Weights of a small transformer language model.
Size: width 256, 4 heads of 64 (1 for keys and values), vocabulary 977.
Architecture: LayerNorm before each block, rotary positions, no biases in attention or MLP, tied embeddings, attention and MLP in parallel, capped logits.
MLP neurons of a small language model. Each row is named by its layer, matrix (up: input weights) and neuron, and shows model dimensions 80-143. Each number is 50 + 15 x the weight over its row's rms, rounded and kept within 0 to 99.
After each neuron's rows, "fires after" lists the tokens most often just before its 100 highest values on Wikipedia text that the model never trained on. A number after a token or word is its count.

L2.up1014:31 46 67 66 49 66 31 61 41 43 59 50 52 58 29 34 26 52 31 43 40 28 26 51 51 55 36 61 44 26 67 61 82 50 66 95 55 66 45 42 88 56 59 21 54 52 49 61 52 56 66 71 61 69 56 38 47 54 52 57 42 47 59 84
fires after: ".\n\n" 89, "\n\n" 7, " |\n\n" 4

L5.up661:40 67 43 70 63 71 44 59 52 49 71 34 68 33 61 54 52 56 31 29 48 54 57 44 62 33 46 46 41 28 68 40 50 23 42 52 43 53 20 39 52 61 55 76 40 71 64 63 70 49 49 59 27 36 43 43 22 48 38 46 71 51 47 57
fires after: " S" 19, " s" 13, " d" 10, "d" 8, "w" 5, " N" 5

L6.up71:43 41 43 63 47 55 76 75 57 49 67 38 36 33 48 40 41 34 38 56 58 26 54 29 39 43 58 40 49 29 53 41 42 26 52 70 66 17 54 73 50 50 59 49 38 75 61 46 40 60 74 97 48 78 41 26 68 41 40 47 64 61 52 48
fires after: "it" 11, " as" 11, ")" 10, "e" 9, "u" 6, "a" 6

L6.up508:78 58 59 64 52 50 40 56 36 43 51 29 25 22 50 62 36 30 19 29 35 46 56 53 48 28 32 24 36 48 88 42 70 45 54 43 37 47 33 34 41 73 63 25 52 38 54 53 42 56 33 41 45 57 49 53 59 41 70 81 45 32 57 37
fires after: " was" 16, " l" 14, " R" 9, " is" 9, " are" 7, " a" 7

L5.up87:30 62 76 58 36 49 49 41 47 51 45 45 67 39 46 51 28 46 60 53 44 41 39 63 19 74 60 24 58 28 67 50 49 56 44 73 59 35 70 41 74 38 61 19 40 42 51 52 58 69 55 71 38 65 59 69 32 28 62 60 59 73 59 37
fires after: " f" 19, "t" 18, " s" 10, "f" 7, " F" 4, "s" 4

L6.up181:46 43 45 58 60 45 61 43 63 37 76 65 82 60 56 48 13 38 16 78 46 57 56 15 54 41 69 60 67 59 59 56 62 44 59 59 52 41 40 53 40 50 32 41 42 57 60 57 72 25 10 39 45 47 60 51 50 38 48 52 48 70 62 58
fires after: " v" 15, " or" 12, "-" 11, "ar" 9, " F" 8, " V" 7

L5.up563:99 31 35 41 60 43 53 50 74 65 68 15 55 84 41 90 47 50 61 42 49 40 53 47 44 44 61 64 50 44 66 60 83 48 29 34 52 55 44 63 27 67 60 50 75 89 33 67 43 69 40 48 50 50 26 34 60 46 43 41 73 50 36 58
fires after: " T" 28, "T" 13, "." 7, "v" 4, "t" 4, " St" 4

L9.up541:45 65 53 50 49 24 55 34 56 52 55 50 67 53 67 50 61 38 54 69 69 55 34 50 56 42 62 44 24 32 60 52 46 45 47 60 48 59 52 64 78 59 72 40 39 49 53 64 56 52 41 63 33 53 57 61 33 36 43 37 39 53 50 70
fires after: " " 80, "18" 9, "19" 7

L6.up23:53 62 41 73 52 61 71 74 78 43 40 47 65 70 54 70 38 32 31 71 52 64 30 35 64 68 71 53 46 36 33 70 52 16 74 47 45 42 43 52 49 50 67 49 64 64 49 42 65 57 56 69 35 31 40 38 31 42 59 39 38 61 54 00
fires after: " " 24, " G" 11, " St" 10, "F" 9, "-" 7, " st" 7

L6.up447:68 24 54 59 76 27 34 46 56 43 80 55 35 67 40 88 43 48 58 65 76 17 53 22 51 62 54 42 62 45 55 54 54 42 40 43 79 43 47 48 55 65 75 55 60 31 44 60 56 49 43 63 34 42 72 36 39 59 41 39 59 68 61 38
fires after: " A" 28, " G" 13, "==" 10, "A" 9, " S" 9, " D" 6

L6.up19:51 52 85 67 47 42 32 54 49 30 53 61 26 45 19 55 53 57 53 37 55 55 40 51 43 66 34 61 45 42 49 49 56 27 38 36 51 56 39 23 49 78 59 48 66 48 47 67 48 64 42 67 58 48 35 37 59 46 32 51 36 71 67 33
fires after: " s" 21, " D" 21, " st" 20, " w" 11, " d" 11

L2.up482:78 29 29 59 49 38 68 61 69 47 79 64 84 46 53 34 44 04 45 48 68 32 65 31 47 63 38 45 51 38 48 36 39 51 51 48 76 22 23 35 84 32 48 33 64 68 58 48 60 43 58 46 54 71 37 44 62 55 36 37 32 52 56 25
fires after: "hn" 11, " c" 11, "ens" 10, " p" 9, "i" 6, "P" 6

L5.up62:65 50 54 48 41 23 64 56 76 45 64 48 52 61 23 09 36 27 52 23 47 34 22 37 49 60 45 55 42 71 44 51 50 49 59 73 59 47 37 68 51 57 63 30 51 57 62 54 54 51 49 38 32 35 17 26 57 29 32 50 40 50 67 74
fires after: " m" 18, "-" 11, " |" 9, " ch" 7, ";" 7, "t" 7

L8.up284:49 53 77 71 47 37 64 53 66 46 59 57 55 45 55 63 40 51 47 50 80 55 42 42 43 55 33 50 49 49 64 63 35 46 53 33 77 72 19 55 65 81 52 53 40 59 32 52 56 67 07 39 31 49 55 43 38 30 41 50 45 57 41 60
fires after: "in" 13, " pro" 13, " l" 12, " n" 11, "ar" 9, " L" 7

L6.up117:56 51 84 55 47 37 40 43 63 27 62 62 30 53 41 70 55 42 48 63 46 39 18 51 67 62 35 49 28 71 35 35 55 29 46 35 69 55 49 70 44 58 74 45 59 62 40 56 45 40 47 39 56 29 62 26 51 61 32 36 32 50 89 50
fires after: "ed" 22, " st" 19, "id" 17, "d" 9, " D" 8, " l" 4

L8.up156:43 62 71 54 65 39 23 47 59 32 53 50 64 66 42 37 28 40 25 80 33 58 37 35 46 62 87 45 58 53 65 56 70 38 70 52 43 46 48 53 34 50 72 54 28 58 57 74 49 51 50 51 65 27 41 59 48 33 57 55 55 47 55 49
fires after: " F" 26, "r" 16, " f" 9

L2.up84:51 38 74 64 63 40 57 52 57 40 82 15 52 32 50 44 62 42 21 35 40 47 27 57 58 52 50 56 43 53 59 49 58 51 67 65 47 92 43 67 56 62 55 49 58 53 43 42 44 40 47 75 32 54 28 41 55 62 46 92 29 66 58 58
fires after: " to" 45, ".\n\n" 9, " on" 5, " after" 4

L6.up184:57 53 31 71 41 47 53 59 46 39 66 39 56 35 45 58 24 47 55 35 51 43 44 33 40 45 43 39 40 42 62 60 37 65 50 86 56 28 53 68 49 69 40 50 35 58 29 42 55 64 62 38 40 75 32 28 67 54 53 51 35 29 54 45
fires after: "ec" 13, "it" 9, "em" 9, "e" 8, "id" 7, "ant" 6

L8.up363:54 53 63 51 79 44 55 67 29 56 59 37 45 36 38 28 46 70 32 32 57 59 62 27 23 54 25 48 54 47 61 32 38 63 49 64 48 39 48 68 46 86 79 29 52 56 75 74 52 54 41 50 60 67 58 52 52 46 54 44 37 69 56 56
fires after: " |" 31, " the" 9, " ex" 7, " Al" 6, " O" 4, " on" 4

L5.up178:54 76 51 55 59 58 52 53 54 59 78 52 42 58 64 46 43 34 32 58 41 37 45 54 48 47 44 41 38 64 48 68 94 50 76 52 69 60 56 74 63 70 58 20 44 37 47 53 42 45 28 56 59 47 36 66 49 40 64 51 35 68 36 64
fires after: " " 23, "==" 13, "I" 8, " b" 8, " w" 7, " s" 6

L10.up602:42 75 44 54 50 20 60 47 46 47 57 25 58 48 63 42 45 27 74 59 55 64 46 53 35 55 61 77 29 47 37 57 58 69 54 83 66 67 60 36 71 62 59 31 62 23 81 60 61 58 51 66 71 96 53 79 59 50 48 71 74 76 55 28
fires after: " he" 16, " s" 10, "s" 10, " ex" 8, "y" 6

L5.up469:50 43 60 51 29 60 52 69 42 46 53 42 58 42 30 65 34 36 53 51 65 32 22 34 42 45 66 36 56 55 66 75 31 32 33 48 75 30 53 70 63 64 57 64 70 71 46 57 39 52 68 65 40 73 58 44 53 56 19 56 58 48 48 55
fires after: " n" 31, " G" 8, " N" 8, "ram" 8, " g" 7, "re" 5

L5.up770:51 33 78 66 56 54 51 53 57 61 48 58 37 61 43 57 29 37 76 45 53 55 56 54 37 49 59 63 48 70 53 72 44 46 49 39 72 29 21 45 71 93 54 67 71 49 41 53 57 47 54 68 34 48 46 52 40 27 27 79 47 53 35 35
fires after: " n" 17, "m" 13, " W" 12, " N" 8, "w" 6, " w" 6

L6.up295:71 88 37 59 35 62 42 63 85 37 67 49 32 59 43 70 33 36 40 69 33 25 50 30 50 65 33 54 43 43 39 56 31 61 32 43 64 77 24 52 57 86 56 32 45 26 41 57 55 36 27 47 27 58 46 38 32 34 33 70 38 45 50 43
fires after: " M" 25, " B" 9, " b" 8, " S" 7, " v" 7, " a" 7

L5.up611:66 50 46 52 49 28 63 66 44 13 65 19 54 62 48 26 54 34 51 57 86 44 51 42 78 34 64 54 58 56 61 60 54 49 52 52 52 66 48 79 51 68 55 20 61 51 46 45 81 78 41 44 55 55 21 62 35 55 52 53 45 21 61 68
fires after: " D" 15, "ot" 13, " G" 11, " T" 10, "od" 9, " M" 6

L8.up435:84 46 62 67 55 85 35 65 44 49 52 48 35 54 50 61 22 36 30 09 35 36 22 66 25 16 34 61 60 43 63 58 37 40 47 42 56 57 49 40 30 62 54 38 67 46 32 52 30 55 30 45 46 30 69 37 47 34 62 45 27 65 64 43
fires after: " m" 14, " on" 14, " b" 11, " is" 8, " was" 8

L5.up387:42 75 41 77 41 60 47 61 68 53 61 26 41 30 57 48 20 47 42 34 49 52 50 53 79 41 14 45 48 14 53 33 72 39 58 42 47 78 44 21 43 62 76 55 49 35 85 42 55 44 52 33 40 50 44 40 36 48 50 69 62 61 74 42
fires after: " s" 21, " S" 19, ")" 11, " L" 5, " l" 4

L6.up743:70 36 39 50 64 33 49 42 31 49 45 42 39 38 54 70 47 54 41 09 65 60 37 69 32 39 33 16 49 49 76 48 70 84 60 77 73 45 32 55 78 53 55 47 44 58 42 74 35 44 40 45 50 92 54 44 24 19 51 46 66 57 49 33
fires after: " s" 52, " S" 25, "un" 9

L8.up74:39 59 74 49 59 44 71 51 25 53 39 27 59 60 47 42 50 34 40 57 80 47 41 43 62 57 64 24 69 37 77 66 71 50 37 45 49 45 63 46 51 35 62 52 76 63 38 70 52 23 35 57 36 36 57 43 45 48 25 64 40 50 55 41
fires after: " " 48, " G" 13, " F" 4, " May" 4, "–" 4

L8.up1015:24 44 23 55 67 67 77 54 50 39 72 24 80 09 47 50 40 46 23 54 91 53 56 39 45 53 24 25 54 26 55 46 51 48 62 45 46 53 41 78 69 28 48 62 34 42 74 47 53 66 50 68 37 68 44 43 69 54 66 52 42 43 79 33
fires after: "o" 23, "re" 15, " re" 9, " r" 6, " R" 6, "e" 4

L8.up386:86 44 50 73 62 72 61 31 54 34 71 37 33 37 35 37 61 43 31 38 42 32 42 44 67 41 55 22 48 52 86 57 44 67 73 44 48 47 67 59 45 55 57 10 43 34 63 47 69 82 42 47 61 58 00 34 65 76 39 75 40 52 65 42
fires after: " " 86, " |" 8

L6.up473:61 56 70 68 28 37 50 44 46 50 45 45 42 63 49 54 36 35 43 60 96 59 45 54 40 50 27 31 45 53 52 31 72 40 56 52 62 34 47 68 87 53 70 59 69 38 39 25 36 36 38 64 30 43 62 48 50 39 48 47 38 41 67 45
fires after: " " 67, " pr" 10, "ell" 8

L8.up106:69 45 70 60 49 30 48 40 55 68 51 51 58 45 13 33 29 42 41 08 69 55 37 47 33 73 62 33 50 66 73 58 57 44 52 97 44 55 52 40 60 41 55 39 41 47 73 61 76 53 61 38 59 48 46 59 57 59 30 51 24 38 56 29
fires after: " P" 17, "-" 8, "p" 7, " M" 7, " m" 7, "2" 5

L5.up140:72 59 52 63 57 44 85 82 51 49 52 45 55 59 25 51 43 34 40 15 41 50 48 57 31 52 35 39 63 44 60 66 44 46 46 81 47 46 20 47 73 50 64 21 73 44 40 63 86 57 36 50 29 63 51 46 42 45 44 47 26 25 62 49
fires after: " L" 24, " m" 9, " D" 8, " M" 8, " d" 7, " l" 6

L6.up972:37 62 60 60 66 31 22 53 52 63 60 15 58 43 46 56 19 20 47 55 45 49 49 32 63 65 54 53 65 41 58 44 36 51 44 67 69 23 35 34 71 65 58 46 55 67 63 54 76 44 13 85 51 64 29 58 64 29 39 66 53 53 59 26
fires after: "e" 14, " a" 14, " pro" 11, " A" 9, " de" 8, " c" 7

L9.up223:54 60 44 69 65 63 79 69 52 24 58 47 49 58 38 52 28 30 48 42 65 58 72 46 40 41 09 40 49 33 49 38 24 84 41 48 36 37 49 49 54 46 42 52 50 46 63 34 27 54 40 63 43 77 56 21 39 67 53 52 23 46 63 54
fires after: "ill" 14, "e" 9, "u" 9, "o" 9, "ar" 7, " Sc" 7

L2.up614:59 62 45 57 59 50 67 52 44 53 75 47 52 50 52 62 39 42 38 61 55 21 28 38 38 60 34 59 22 59 49 55 51 34 58 54 60 56 39 44 69 49 82 49 90 51 90 57 41 78 25 80 40 60 16 46 66 51 76 68 14 63 53 78
fires after: " to" 55, " a" 4

L5.up800:41 36 41 57 67 50 64 69 69 55 84 43 81 33 58 40 48 55 25 57 35 51 42 43 51 58 14 58 57 57 52 48 53 37 52 59 57 48 44 81 67 83 62 72 50 52 63 60 52 55 26 65 57 48 27 28 27 48 57 31 39 30 42 65
fires after: " D" 33, " d" 19, "d" 8, "b" 8, "D" 5, " B" 5

L10.up174:24 67 57 63 51 57 41 57 69 42 80 37 34 29 52 45 49 28 54 38 54 45 49 43 31 22 59 35 57 51 75 53 66 62 62 63 67 38 65 67 60 48 58 30 56 47 58 46 44 48 56 56 46 47 42 51 38 36 50 45 29 42 60 52
fires after: " " 57, "," 12, "–" 7, "b" 5

L5.up669:43 81 35 75 44 40 76 48 82 46 64 54 40 72 59 43 50 32 59 56 66 43 33 03 33 55 47 32 42 66 71 69 54 48 60 18 66 28 60 57 55 45 61 23 43 26 54 54 44 69 42 54 54 41 36 49 33 80 65 42 45 77 43 47
fires after: " (" 19, ")" 11, " was" 8, "A" 7, " |\n" 7, "al" 5

L6.up266:58 67 54 58 62 72 47 70 41 38 41 50 34 45 24 68 43 52 45 13 44 47 39 32 29 37 09 62 41 18 61 05 36 73 44 55 63 62 40 75 57 67 58 61 21 46 61 48 60 37 59 54 41 57 42 32 52 49 39 54 41 39 44 49
fires after: "e" 21, "re" 8, " Re" 6, " De" 6, "ri" 6, "l" 5

L2.up697:71 69 49 77 54 56 61 44 57 54 77 31 47 40 43 56 55 42 43 31 55 48 49 42 58 72 61 35 35 51 71 41 54 45 43 68 58 48 25 41 81 52 41 24 47 32 41 65 66 44 69 36 39 49 44 48 11 48 34 60 54 55 49 62
fires after: " s" 21, " p" 17, "own" 16, "ed" 10, " S" 6

L2.up1005:42 33 66 52 53 46 54 53 62 45 90 26 50 46 78 35 50 51 38 40 42 42 85 42 34 70 35 49 42 69 68 43 42 54 55 51 61 53 52 35 70 70 64 22 69 33 82 42 56 70 39 68 71 80 18 38 57 63 53 32 38 48 55 41
fires after: " O" 13, " to" 13, " the" 12, "ver" 8, " P" 7, " a" 7

L6.up175:45 49 63 51 40 28 57 45 35 42 80 37 34 39 48 36 36 41 34 69 51 34 54 34 52 90 65 47 19 38 25 49 55 39 41 47 64 40 33 61 72 56 54 28 57 64 50 42 86 54 20 68 43 43 34 57 69 41 40 66 46 26 68 41
fires after: " A" 23, " M" 18, "t" 14, "em" 11, "e" 11

L9.up564:80 49 56 67 59 31 44 53 79 50 46 53 53 75 49 55 54 49 66 28 48 45 41 22 38 60 37 58 19 58 52 23 35 27 38 43 70 48 33 34 60 35 66 28 58 53 68 36 84 33 54 34 48 80 46 45 67 58 63 71 21 67 49 44
fires after: " p" 34, " c" 12, " P" 9, " T" 6, " h" 4, "p" 4

L5.up378:39 33 41 62 36 38 65 36 83 56 73 55 75 68 67 69 30 21 51 70 59 44 50 53 63 65 69 31 36 53 68 41 63 57 63 60 60 28 34 39 56 61 56 52 67 32 70 71 35 83 77 31 61 34 34 40 27 67 47 45 21 41 43 39
fires after: ")" 12, "hn" 10, "==" 9, "i" 7, "al" 6, "P" 6

L5.up443:30 53 60 42 72 36 41 45 27 57 68 56 60 33 37 46 05 42 62 57 63 51 51 43 60 47 40 54 39 60 47 52 61 50 28 37 55 75 52 64 75 59 34 53 61 62 89 50 79 63 48 34 33 43 45 70 34 60 38 67 60 45 73 45
fires after: " M" 28, "ar" 19, " in" 12, " b" 10, "on" 5, " |\n" 4

L6.up544:68 49 57 63 57 59 52 37 40 42 79 48 52 33 48 57 58 33 55 03 54 35 41 53 40 57 51 39 31 38 46 31 51 66 43 92 64 60 55 35 54 60 54 39 32 25 71 51 45 57 64 36 48 96 46 36 51 41 49 79 46 56 58 43
fires after: "u" 18, " sp" 17, "v" 11, " c" 8, "w" 6

L8.up939:38 57 30 45 41 57 43 65 47 35 79 50 69 76 24 49 45 31 46 30 30 33 54 37 53 32 57 47 57 42 37 57 45 69 39 40 26 35 67 57 62 51 65 50 54 78 52 37 64 77 35 56 66 99 21 58 26 31 25 63 24 26 61 33
fires after: " w" 18, "ot" 12, "et" 8, "t" 6, " T" 6

L5.up235:72 47 65 59 52 40 39 56 66 54 77 36 48 31 50 72 45 50 61 73 58 29 30 49 45 35 39 28 30 28 58 73 30 39 59 57 87 50 32 46 74 90 54 37 49 45 59 41 31 42 41 60 14 58 64 48 48 54 55 43 40 65 43 76
fires after: "," 18, " A" 14, " D" 14, " W" 9, "D" 7, "A" 5

L9.up900:49 55 51 65 58 51 70 45 52 52 80 47 64 53 45 55 37 46 52 63 35 41 57 52 42 58 45 38 61 47 84 49 34 07 49 35 74 42 44 36 61 87 68 50 98 77 51 68 55 40 37 64 55 53 43 70 58 31 25 44 34 29 32 55
fires after: " " 30, " ag" 9, "ust" 6, " g" 5, " n" 5, " the" 5

L6.up971:64 52 72 53 57 41 46 58 47 43 67 52 68 49 57 35 23 41 67 81 48 28 39 54 56 60 57 48 39 66 50 85 44 41 48 52 52 29 59 48 70 67 36 53 60 42 86 73 65 63 32 37 64 11 47 47 45 47 55 51 33 66 42 67
fires after: "ap" 23, "ol" 12, " in" 5, " Col" 5, " M" 5

L8.up696:40 25 71 65 52 55 42 43 39 27 32 23 64 53 37 49 58 40 22 44 75 62 54 70 44 47 44 28 37 56 79 54 61 43 57 17 49 37 37 67 57 53 57 50 54 46 51 41 66 50 53 54 51 33 45 42 75 49 10 58 37 18 52 42
fires after: "g" 18, " be" 15, " G" 8, "ag" 7, "y" 6

L8.up466:41 67 31 57 48 64 40 69 72 35 60 27 36 13 59 52 33 41 36 54 61 40 60 47 54 45 45 41 69 25 75 49 77 56 47 59 73 41 34 44 74 66 69 48 33 25 58 34 50 63 50 44 54 72 62 30 49 53 55 55 44 57 70 63
fires after: " " 20, " S" 15, "," 10, " O" 7, " c" 4

L5.up682:69 51 53 51 35 54 56 62 77 50 59 37 55 61 39 75 59 44 33 70 32 26 31 31 31 69 35 49 69 38 44 12 44 40 63 50 28 69 23 50 60 53 38 49 51 41 45 35 64 65 49 47 33 59 53 55 32 40 65 53 34 43 49 12
fires after: " st" 14, " b" 10, " St" 9, " L" 9, " l" 8, " B" 5

L2.up454:63 49 51 51 35 42 46 28 43 57 66 31 45 57 49 64 41 42 44 58 56 16 78 35 45 62 45 32 49 49 62 49 60 19 46 36 61 71 45 43 77 84 58 73 37 70 34 61 66 63 24 48 59 62 50 66 53 46 30 60 44 54 56 22
fires after: " S" 26, " W" 12, " H" 12, " D" 12, " C" 12, " A" 7

L6.up334:69 69 44 47 02 74 51 38 43 60 68 30 38 32 37 53 41 21 50 27 49 51 56 45 36 36 22 41 64 00 51 24 38 52 58 66 47 44 44 47 59 45 63 47 33 18 79 52 62 61 41 56 67 66 43 41 51 31 33 58 28 70 61 64
fires after: "e" 27, "a" 17, "ro" 9, "re" 7, " E" 6, " De" 6

L5.up686:66 29 56 69 52 44 40 52 51 55 47 33 30 54 25 51 62 46 47 63 33 47 43 20 40 64 28 39 59 51 45 47 33 32 60 66 89 53 32 39 68 71 40 35 74 46 24 52 60 55 63 68 49 56 64 50 61 33 42 49 41 53 43 29
fires after: " s" 23, " l" 15, "-" 10, " L" 7, " S" 6

L2.up635:71 41 46 60 68 47 54 43 62 56 77 67 55 29 34 60 24 43 43 70 61 26 40 43 51 54 47 15 54 32 60 30 62 33 70 63 81 46 16 70 80 67 70 18 51 53 44 61 54 40 55 86 68 65 32 49 36 55 34 72 26 73 64 53
fires after: ".\n\n" 70, " and" 4

L8.up934:67 57 55 56 45 55 51 46 40 39 78 49 44 52 33 49 65 39 26 31 35 38 18 32 35 64 52 34 23 44 35 48 99 55 89 53 52 50 62 72 51 52 54 35 50 16 36 39 46 65 30 25 47 38 37 23 52 51 27 70 56 64 60 68
fires after: " |" 17, "v" 16, "T" 8, "ir" 7, "igh" 6

L5.up892:61 62 62 43 37 57 80 40 75 59 57 64 60 27 59 64 36 28 55 70 50 48 73 58 54 66 50 18 41 56 64 50 59 60 44 69 58 40 26 44 51 43 80 45 34 73 55 63 37 55 30 72 36 45 45 80 32 51 52 63 60 67 48 62
fires after: " s" 20, " l" 15, " al" 14, " H" 9, " f" 7, " L" 7

L5.up955:86 48 52 65 46 31 63 50 60 50 50 89 65 62 17 47 05 33 49 48 59 38 31 21 54 59 76 43 52 59 59 73 61 45 42 41 52 91 70 50 47 50 55 46 50 52 47 64 55 54 53 61 51 42 45 53 55 54 09 41 58 75 35 18
fires after: "em" 19, " M" 17, " v" 15, " m" 14, " V" 7, "M" 6

L2.up666:29 46 35 52 73 50 34 40 38 42 74 29 67 45 39 57 47 47 38 55 41 48 15 41 48 54 34 44 50 39 60 36 60 54 75 70 58 81 30 61 67 30 74 21 78 40 24 57 54 40 45 45 50 82 25 58 46 59 41 52 61 60 53 48
fires after: ".\n\n" 92

L9.up504:65 47 65 72 42 34 61 54 46 17 72 33 68 53 40 43 52 49 29 80 79 55 32 29 41 65 56 64 60 53 53 54 68 47 56 29 37 51 15 99 49 37 42 42 45 52 42 60 51 39 26 56 30 45 56 47 37 58 29 53 63 59 81 34
fires after: "er" 16, "on" 13, "ree" 7, "an" 7, "or" 6, "ad" 5

L2.up328:80 42 53 49 35 57 59 35 40 35 90 61 41 43 62 56 43 69 40 47 60 18 54 56 41 41 44 44 63 36 63 49 55 34 51 52 69 87 33 41 78 77 59 53 77 56 35 53 38 67 36 69 32 69 44 60 35 40 23 42 27 30 59 35
fires after: " W" 27, ".\n\n" 16, " w" 8, " an" 6, "iv" 4, " C" 4

L6.up124:61 55 42 63 93 48 48 73 41 53 71 42 85 55 70 24 36 72 55 54 39 39 39 41 67 55 22 50 50 52 46 57 78 37 36 69 62 37 55 29 65 57 52 50 43 26 70 67 77 76 37 56 58 49 59 29 48 63 63 67 63 49 32 42
fires after: "b" 19, "s" 18, "as" 9, "ol" 9, "h" 5, "ou" 5

L8.up935:47 43 80 69 62 43 60 43 43 45 42 31 49 54 50 64 42 30 39 50 47 59 23 47 58 61 25 05 40 36 55 69 44 46 57 58 33 65 64 62 51 67 37 21 57 48 34 54 23 55 43 71 48 45 42 35 67 47 62 63 47 48 68 36
fires after: " bu" 10, "v" 9, " pro" 9, " ex" 8, "ab" 8, " f" 7

L10.up913:41 82 60 43 40 55 41 51 32 53 66 37 50 62 67 64 52 46 57 78 83 39 39 58 44 42 54 25 44 56 51 74 86 51 64 67 55 52 61 58 61 53 59 41 62 59 51 49 39 67 24 73 38 19 67 44 40 31 16 55 18 49 54 45
fires after: " " 35, "–" 28, " |" 5

L9.up877:23 37 61 57 76 60 45 34 43 41 42 19 64 59 47 61 53 70 36 29 54 64 62 53 34 53 51 72 61 54 71 69 52 45 75 40 51 65 43 58 75 37 37 45 55 21 38 68 84 83 52 59 43 54 40 52 62 75 42 56 25 52 55 37
fires after: " " 36, " the" 10, "y" 4

L6.up788:43 64 74 82 61 45 52 45 57 55 53 43 51 37 71 57 35 53 47 56 35 57 56 17 46 72 31 48 57 38 74 56 49 48 57 58 59 48 61 38 66 44 59 34 42 38 54 42 48 71 56 36 67 71 52 50 37 40 53 70 35 55 44 66
fires after: " f" 22, " B" 16, " F" 12, "b" 8

L2.up1021:31 43 52 50 61 47 59 62 64 32 75 40 68 12 54 60 58 40 22 46 46 54 21 42 53 49 46 51 55 45 58 42 53 39 45 80 54 72 13 76 57 56 57 60 76 47 51 64 51 42 70 40 39 71 41 48 53 30 26 85 38 74 56 58
fires after: ".\n\n" 43, ")" 7, "a" 5

L8.up586:34 41 52 51 65 56 46 48 52 60 74 17 49 31 23 56 34 42 32 51 47 56 34 42 41 35 39 59 76 37 50 54 45 38 56 75 50 56 28 67 74 63 70 39 67 37 52 58 64 71 51 70 30 27 14 31 59 68 40 68 49 44 46 55
fires after: "e" 31, " H" 18, "a" 8, "y" 5, "." 4

L5.up73:42 47 68 55 49 30 65 70 69 48 38 52 66 37 65 58 48 61 43 54 60 51 47 36 41 69 27 45 27 65 46 61 20 18 48 41 60 53 22 63 46 59 63 52 48 47 55 58 71 30 19 52 31 41 39 48 59 61 60 63 22 31 54 68
fires after: " al" 35, " l" 24, " L" 11, " W" 9, "-" 4

L5.up844:89 68 71 62 33 21 66 48 35 44 77 24 45 45 54 49 63 58 72 54 48 43 48 12 31 58 39 52 49 30 31 62 55 26 52 57 58 68 49 31 72 73 39 30 66 43 67 59 56 39 61 75 41 58 43 47 53 30 37 46 48 33 32 76
fires after: " D" 14, "D" 11, " T" 9, " d" 9, "^" 7, "/" 7

L5.up854:69 41 40 75 55 30 71 68 87 44 64 52 56 87 66 65 70 43 49 40 58 41 31 18 41 67 46 38 29 67 55 81 69 48 52 80 54 66 64 52 67 78 52 44 42 48 33 55 71 57 40 53 59 24 42 28 48 37 60 28 46 35 54 43
fires after: " d" 21, " (" 13, ")" 13, "e" 12, " D" 4

L8.up880:52 30 53 58 47 50 68 43 58 44 52 34 70 70 54 62 54 48 66 57 65 42 80 37 60 65 59 21 37 53 72 33 44 31 59 52 51 40 53 59 54 46 80 63 59 74 23 61 38 55 53 62 81 29 30 25 78 40 37 21 38 43 33 50
fires after: "t" 13, "ep" 12, "ist" 12, "irect" 7, "st" 6, " St" 6

L6.up487:33 56 32 71 75 22 44 38 48 50 45 51 41 36 45 50 50 40 74 34 59 21 51 36 44 54 51 29 55 50 66 22 77 46 59 61 83 45 68 51 76 76 69 23 47 52 47 66 63 82 61 54 33 99 48 34 49 50 38 61 53 74 56 50
fires after: " s" 34, " S" 31, " the" 7, "S" 6, " g" 5

L6.up396:38 34 36 54 62 45 60 76 50 45 68 59 64 77 51 54 50 09 65 37 72 40 38 43 50 54 72 57 38 39 49 59 54 43 54 28 67 69 33 46 59 64 63 33 74 53 53 43 71 63 27 64 63 82 24 45 42 45 62 32 39 58 51 43
fires after: " T" 39, " t" 24, " s" 9, " S" 8, " " 6, "ot" 4

L6.up192:54 71 56 52 51 43 39 61 53 28 51 71 38 55 72 45 21 52 71 47 33 18 34 46 51 56 69 39 33 55 60 44 92 38 58 57 71 55 33 47 38 67 52 39 37 54 58 84 40 62 27 69 48 69 62 50 47 24 65 79 54 38 43 45
fires after: "b" 20, " f" 17, " B" 8, " C" 7, " b" 7, " c" 7

L6.up912:81 31 34 59 59 50 41 39 58 53 36 62 33 39 61 28 47 25 22 30 67 42 24 59 40 41 49 39 24 38 55 26 65 61 46 73 55 84 56 41 58 71 46 33 76 22 36 51 50 31 51 50 48 71 49 51 85 44 41 81 25 32 54 24
fires after: "k" 24, "l" 20, " sh" 11, " c" 7, "u" 7, " l" 5